config = dict(
    n_layer=12,
    d_model=512,
    n_head=8,
    n_kv_head=8,
    head_dim=64,
    d_mlp=2048,
    vocab_size=38562,
    activation='tanh_gelu',
    norm='layernorm',
    norm_place='pre',
    norm_eps=1e-05,
    positions='rope',
    rope_base=10000.0,
    rope_fraction=1.0,
    qk_norm=False,
    attn_scale=0.125,
    bias='all',
    tie_embeddings=True,
    parallel_block=False,
    init='normal',
    init_std_qkv=0.0182,
    init_std_o=0.00372,
    init_std_up=0.0182,
    init_std_down=0.00372,
    optimizer='muon_variant',
    lr=0.00108,
    lr_mult_o=1.5,
    lr_mult_up=0.634,
    lr_mult_down=1.5,
    beta1=0.95,
    lr_head=0.00876,
    grad_clip=2.0,
    warmup_steps=200,
    schedule='wsd',
    decay_fraction=0.621,
    decay_shape='linear',
    final_lr_fraction=0.0,
    batch_tokens=131072,
    seq_len=512,
    doc_mask=True,
    train_tokens=904900000,
    steps=6904,
    dataset='wikipedia_en',
)
MLP neurons of a small language model. Each row is named by its layer, matrix (up: input weights) and neuron, and shows model dimensions 432-495. Each number is 128 + 32 x the weight over its row's rms, rounded and kept within 0 to 255.
Before each neuron's rows, "fires after" lists the tokens most often just before its 100 highest values on Wikipedia text that the model never trained on. A number after a token or word is its count.

fires after: " of" 41, " for" 7, " and" 4, "E" 4
L3.up720 [174 113  87 164 157 166 113 123 107 105 142 124 133 134 107 111 115 104  94 134 115 107 135  92  89 105 174  99  91 152 192 117 133 167 167 169 143 115 138 198 188 153 122 104 142 116 122 182 103  95 201 157 111 108  66 105  83 132 127  87 100 104 142 139]

fires after: " |" 73
L3.up1700 [142 171 140 108 141  91 165 128 131 102  60 132 145 126 170 151 112 124 149 124 147 107 126 130 116  54  90 122 129  99 150  89  63 142  83  91 160 120  92 111  83 185  96 155 122 128 133  92 131 187 157  89  92  63 131 186 186 111 143  89 152  99 124 145]

fires after: "\n" 44, " " 8
L3.up451 [131 144 195 156 143  92 152 121 119 136 144 141  79 118 132 155 129 142  86 135 140 138 163 142  98 154 114 145 171 135 123 119 114  89 125 145  85 139 155 142 105 136 115 121 142  73 134  99 109 136 135 109 117 152  86  99 195 143 168 184 138 136 171 154]

fires after: " in" 28, " In" 9, " a" 5, " on" 5, " at" 4
L3.up978 [ 81 164 150 166  92 122 126  95 115  47 142  89 119 131 178 123 131 163  83 117 110 117 116  95 118 104 139 119  90 167 142 123 184 133 114  73 120 118 130  91  76 145 109 144  96 149 210  82 153 112  49 120 101 104  95 147 143 109 110 171 128 145  59 126]

fires after: " the" 36, " k" 6, "J" 4, " of" 4, " K" 4
L3.up2010 [144 140  99 138 161 145 131 141 123 156 101 121  65 115  96 117 139 112 143 153 132 124 144 124  95 159 133 120 116 185  83 124 155 130 150 122 124 137 162 156 108 143 137 133 103  91 115 154 166 192 131 127 135 140 117 143 130 151  73 164 133 166 163 112]

fires after: ")" 25, " is" 20, " was" 10, "," 4
L3.up1911 [ 86 107 166 120  74 141 128 174 145 168  97 166 127 160 137 122 186 121 148 172 159 143 147 223 117 140 104 104 122 129 136  75  92 208 135 147  67 136 125 119  95 138 185 157 141 117 142 160 116 129 116 132 209 138  67 123 161 121 112 137 188 122  96 173]

fires after: "–" 16, "-" 12, "N" 10, " 2019" 7, " (" 5
L3.up1667 [137  98 105 213  89 132  90 181  81  84 147  93 133 131 133 195 169 101 130 165 121 105 235 110  99  94 131 125 147 135  64 122 195 103 236 113 120 142 101 129 146 102 182 174 128 133 126 210 174 142 171  97   8 119 140  87 103 130 116 119 130  97 191 150]

fires after: " =" 41, " 1" 6, " 0" 6, " 2" 5, ")" 4
L3.up2012 [189 150 126 158  95 131 148 118 128 153 110 129 117 157  95 149 120  98 112 128  86 110 145  78 106  60 117 120 100  97 157 125 109 166 158 128 159 149 172  86 103  76 157 131 104 210 107  87 121  82 113 137 107 144 187 113 100 160 111 155 164  93 157  77]

fires after: ":" 51, "," 4
L8.up925 [104 148 144 138 183 142 100  71 161 116 168 107 130  86 148 160 152 149 129 137  38 128 127  82 164 179 178 109 160  88 101 137 107 215 119 114 144 196 149 112 121 118  79 133 125 176 113 112 141 146 102 163 118 153  96  87 124 121 134 181 125 115 101 176]

fires after: "|" 28, "\n" 23, "." 19
L8.up1730 [114 139 114  97 149 135  96  98 167 144 138  76  95 148 110  81 128 112 114 122 135 129 152 103  71 145 203 127 115 167 118 120  93 204 115 177  62 121  88 113 134 103 113 160 155 158 114 127 118  97 132 119 131 172 124 129  89 114 143 156 169 152 160 111]

fires after: ":" 18, " 3" 11, " 5" 9, " 4" 8, " 6" 8
L3.up94 [104 147  88 157 125 100 165 162  99 141 141 136 120  91  74 158 115 104 124 114 129 194 112 131 154 106 166 127 205  88 129 153 141 151 143 213  83  88  92 174 190  49  39 132 142 135 194 148 145 169 179 163  95 170 147 130 139 125 163 153 130 120 115 128]

fires after: " |" 59, " of" 13, " in" 5
L3.up1771 [172 148 128 138 126 134 100  97 129 107 141 128  57 114 152 143 103 144 129 170  16 149 110 190  72 189 202 118 119 195 118 148 137 162  78  82 138 162  76 115 154  83 146 148 109 126 121 122 194  98 137 135 103 125 112 115 124 166 105 104 150 110  53 109]

fires after: " (" 20, " 0" 14, " 2" 9, " 1" 8, " 3" 5
L3.up1515 [146 122 110 175 137 145 143 152 162 144 169 148 102 149 112 137 104 101 107 141 123 133 186 132 115 112 137  77 124  54 203  78 134 127 156  59  91 158 131  90 117 200  68 119 153 110 124 125 124  92 167 145 176 167 126 203 136 128 109  64 144 151 133 113]

fires after: " the" 38, " a" 11, " in" 8, " to" 5, " and" 4
L3.up98 [128 155  48 130 119 117 103 172 127  89 124  74  96 139 145 128 125 165 114 123 136 119 118  95 154 147 123 247 208 139  82 151 117  93  97  94 134 127 107 111 111  47 113  94 168  90 133 105 129 123 158 119  69 145  93 104 130  88 123  54 149 183  78 133]

fires after: "\n" 35, " of" 26
L3.up928 [140 151 110 152 110 103 152 134 100 113 136   0 158 141  97 114 131 169 145  73 182 125 123  91 133 135  98 132 144 115 103 155 139 144 142 185 146 134  80  86 169 157 117  73 168 118 110 150 116 118 180 157 149 116 109 137 132 192 108  96 166 118 153  78]

fires after: " |" 34, " a" 9, " of" 7, "_{" 6, "E" 6
L3.up418 [173 119 113 112 121 124 158  83  79 151 104 125 152 153 154 195 188 137 102 107 139 174 119 167 127 143 150 141 126 115 172 149 115 139 182 121  88  87 155 108 173  71  92 161 111 100 173 214  83 158 199 181 131 140 123 123 150 139 160 136 158 131  93 121]

fires after: " 4" 16, " 3" 14, " 2" 12, " 1" 7, " 5" 7, " 7" 6
L3.up1609 [ 93 131  91 121 126 130 147 109  97 102 140 106 151 108 101 127 139 126 142 157 104  52  89 104 117 118 131 132 176  88 125 129  98 125 186 196 109 157 148 135 136  75  46 115 145 138 183 167 109 100 101 189 105 174 119 135 128 118 134 114 100 109 152  69]

fires after: "." 45, " |" 10, "-" 9, " " 5
L8.up563 [192 120 149 117 144 144 131 201 148 180 128 129  99 130 158 154 104 138 121 147  29 125  94 100 155 103 167 136 126 151  97 156 110  92 148  74 153 161 104 151 116 118 141  67 120 103 113  99 114  99 139 108 155 129 114 121 153  88 172  95 126 116  20 107]

fires after: "," 30, " by" 16, " a" 6, " when" 5, " and" 4
L3.up1953 [196 175 109 129 134 133  94 120  38 128 165 124 104 163  91 133 125  99  94 118  87 141  93 146 115 106  99 129 152  97 124 146 114 134 139 119  96 116  87 109  63 124  80  95 131 104 151 155 143 171 139  94 168 126  75  62 172 125 151 118  85 167  73 112]

fires after: "." 63
L3.up318 [123  90  99 193  81 140 145 141 144 194 106  96 139 177 131 138 133  89 111 142 147 200 138 129  90 118  99 134 219 104 113  97 174 132 167 148 129 118 170 128 161 115 169 107 113  92 143 167 110 105 144 100 155 111   7 110 137 129 154 125 127 143 140 147]

fires after: " on" 35, " |" 10, " –" 8, "On" 7, " On" 6
L3.up383 [122 126 125 161  85  37  96 177  85 166 130 142 146 117 159  97 131 131  79 169 100 146 119 152 153 124  76  79  85 118 176 118 119 100 143 106 177 140  99 154 129 170 112  90 107 126 157 127  97  63 150 159  89 173 114 115 142 146 106 159 122  91 120 119]

fires after: " |" 51, "re" 11, " Leroy" 9, "." 8, " 7" 5
L8.up585 [ 97 122 119 108 178 142  97 127 192  98 129 107  83 115 155  98 129 122  98 162 123 179 147 160 149 134 172 125 142 124 129 129  97 150 154 138 161  96 134 103 135 152 126  89  92 176  85 125 111 145 152 117 181  83  85 187 124  98 125 126 121 195 170 157]

fires after: "." 53, " ." 6, "," 5, " brush" 4
L3.up1469 [ 85 121 122  73  71  99 134 131 203 168 148 169  84  33 147 117 153 132 186 109 123 131 102 125 127 187 145 170 166 107 148 211 176 173 155 138 141 152 148 148  79 133 153 122 170 159 123 106 141 129 142 158 120 127 218 143 129 136 131 163 149 129  84 140]

fires after: " the" 43, " The" 8, "The" 6
L3.up14 [191  93 140 146 185 139  94 149  83 150 157 164 154 137 122 164 255 156 158 129 190 161 196 127 148 117 147 154 183 176 159  89 128 117 161 138 102 120  91 181 104 114 109 164 134 149 105 109 132 129 168  89 180  85 112 169 156 158 128 128 131 180 133 153]

fires after: " 3" 21, " 4" 15, " 2" 9, ")" 5
L8.up870 [150 157 114 110 112 161  87 168 170  87 159 114 124 107 110 126  95  50 149 121 144 122 142  79  51 147  59 104 122 120 164 113 108 137  88 135 191 222  96 106 140 130 155 163 112 138 140 154 128 140 146 161 203 144 203 126  91 144 170 188 101  38 145 147]

fires after: " 3" 28, " 4" 18, " 2" 10, "2" 9, "3" 5
L3.up757 [138 156  80 159 114 146 108 170 160 166 145  59 149  95 104 137 122 144 118 160  81 108 218 143 140 103  94 208 182 166 161  97 122  87 114 107 166  70 185 145  86 142  82 158  67 165  97 163 111 168 111 157  76 188 195  94 129 116 150  66 114 140 130 158]

fires after: " |" 58
L8.up1303 [155 105 148 129 153 149 179  77 210 134 107 150 122  97 134 167 117 120 135 145 151 136 143 141 140  63 110 111 128 159 136 107 113 115 113 107 128 209 118 128  96 139 132  80  91 155 129  85  76  82  90 210 124 149 110 153 129 149 120 107 111 131 102 122]

fires after: " and" 18, " with" 13, " has" 11, " |" 9, " have" 6, " or" 5
L3.up1521 [118 171 230  97 181 119 169 161 133  79 107  87 138 142 137 152 162  75 128 115 120 104 106 135 164 143 113 141 157 162  92 144 141 133 123 104  95 113 149 192  47 178 176 157  76 117 155 143 121 158  94  91 143 200  74 164 132 105 117  66 136  87  84  90]

fires after: "\n" 56, " |" 7
L8.up922 [147 120 162 230 119  99 105 213  98 157 164 110  77  84 124 116 129 136 150 147 122 156 128  95 129 148 122 143 122  54 120 146 114 128  45 138 143 104  89  75 157 117 175 142 116 156 173 140  78 134  98 102  96 133 168  89  60 167 112 136 105 156 136 159]

fires after: "\n" 41, " |" 6, " 4" 6, ")" 4
L8.up370 [174 147 130 194 146 169 160 181  85 157 101 114 174  28  96 195 131 109 161 153 135  97  86 110  88 189 149 191 190  90 100 147 100 152 117 100 134 157 115  98  98 151 100  61  91 185 156 180  97  98 106 180  94 135 125 151 100 117  74 129 114  87 174 120]

fires after: " the" 39, " early" 8, " their" 4, " Middle" 4
L3.up1586 [159  68 159 137 120 131  90 129 163 136 118 117  83 106 114 104 211 167 151  88 133 112 166 156 133 187 149 131 155 147  79 170 122  29 150 139 137 124  60 131 124 144 105  60 129 140  96 105  52 139 120  57 182 116 158 156  91 148  96 201 135 168 129 171]

fires after: "\n" 68, "\n " 10, "-" 4, " Lin" 4
L8.up1136 [122 167 106 137  93 130 133 135 159 148 148 110 177 152 105 140 183 110 150  79 171 151  82 106 153 108 104  30 183 106 150 108  32 115 125 102 147 140 159  85 116  94 189 150 107  99 139 147 143  99 113 159  93 137 113  77 180 132  68 153 125 129 130 125]

fires after: " |" 37, ")" 14
L3.up55 [131 160 106 143 141 122  81 100 126 142 126 154 162 187 127 167 116 177  91 157 115 177 118 158 161  55 104  99  97 181 106 169 155 119 115 139 133 163 178 191  47 128 181  30 156 134 152 139 122 206 128 208 104 140 104 112  78 103 119  97 142 112  94 116]

fires after: " |" 29, " 3" 14, " 2" 8, " 4" 7
L8.up910 [ 63 124  54 172 146  29 155 117 179  57 107  86  87  93 127 125 154 142  78 152 112  56 129 153 131 113 148 159 140 159 126 117 122 106 164 150 181  52 185  61 111 103 146 164 149 127  94 178 134 198 161 121 154 163 124 149  70 113 140 150  95 146  95 100]

fires after: " |" 33, "–" 22, "." 19
L3.up1356 [158 165 138 125 109 158 148 121 127  88 105 146  18 107 153  66 138  78 193  91 172 164 113 146 135 140 164 144 120 158 136  70 137  75 128 139 121 130  89 171 119  73 156 104 174 168 121 131 118 147  93 173 136 170  91 103 147 124 108 169 125  53  98 105]

fires after: " |" 61, " on" 9, " (" 6, " +" 5
L3.up816 [132 138 118 161  84  91 130 137 134 142  95  94 154 150 132 201  89 145 129 125 100 118 140 114  70 104 118  79  79 162 162 149 137 115 138 172 126 136 145  97 118 112 102 192  93 151 160 117 155 172 109 145 100 199 121 138 161 150  44 183 167 161 114 147]

fires after: "–" 50, " –" 9, "," 6, "born" 6
L3.up1153 [127 185 110 147 145 127  79 160 156 136 117 126  81  96 116  67 153 135 138  77 209 123 143 121 100  58  96 146 120 106  99 129 132 113 159 133 109  82 166 130 112 104 174  93 128 159 120 144  91 163 155 196 148  95 105 101 168 186  51  98 138 118 145 147]

fires after: " |" 40, "′" 7, "\"" 7, " " 4
L3.up1479 [145 150  76 130  62 129 138 110  52 100 146 153 139 181 109 139 160 113 204 146 131 124  81 151 139 200  99 125 131  98 136 139 105 209 126 165 195 173  90  94 105 169 184 179 114 177 132 150 117 139  78 145 130 155 150 149 123 129 190 106 117 153 108 128]

fires after: "\n" 29, ")" 20, " 2011" 5, " 10" 5
L8.up1587 [134 153 119 122 143 163 103 185 133 100  95 147  64 205 154 153  92 130 123 153 150 161 107 126 136 114 133 164 106 177 111 129 160 145 127 175 109 104 122  91  77 113 142 117  80  85 144 119 126 143 127  98 140  80 151  59 127 135 202 162  62 145  84  92]

fires after: "." 35, "S" 7, "," 6, " which" 6, " who" 4
L3.up1123 [110 154 125 155  77  97 102 197 158  98 156  91  81 112  97 129  79 114 156 137 105  95 151  69 114 149 137 130 165  64 122 136  61  92 140 153  91 102 119 154 120  89 126 120 115 116 125 127 114 128 134 142 181  72 125 144 122 150 107 103 100 106 132 133]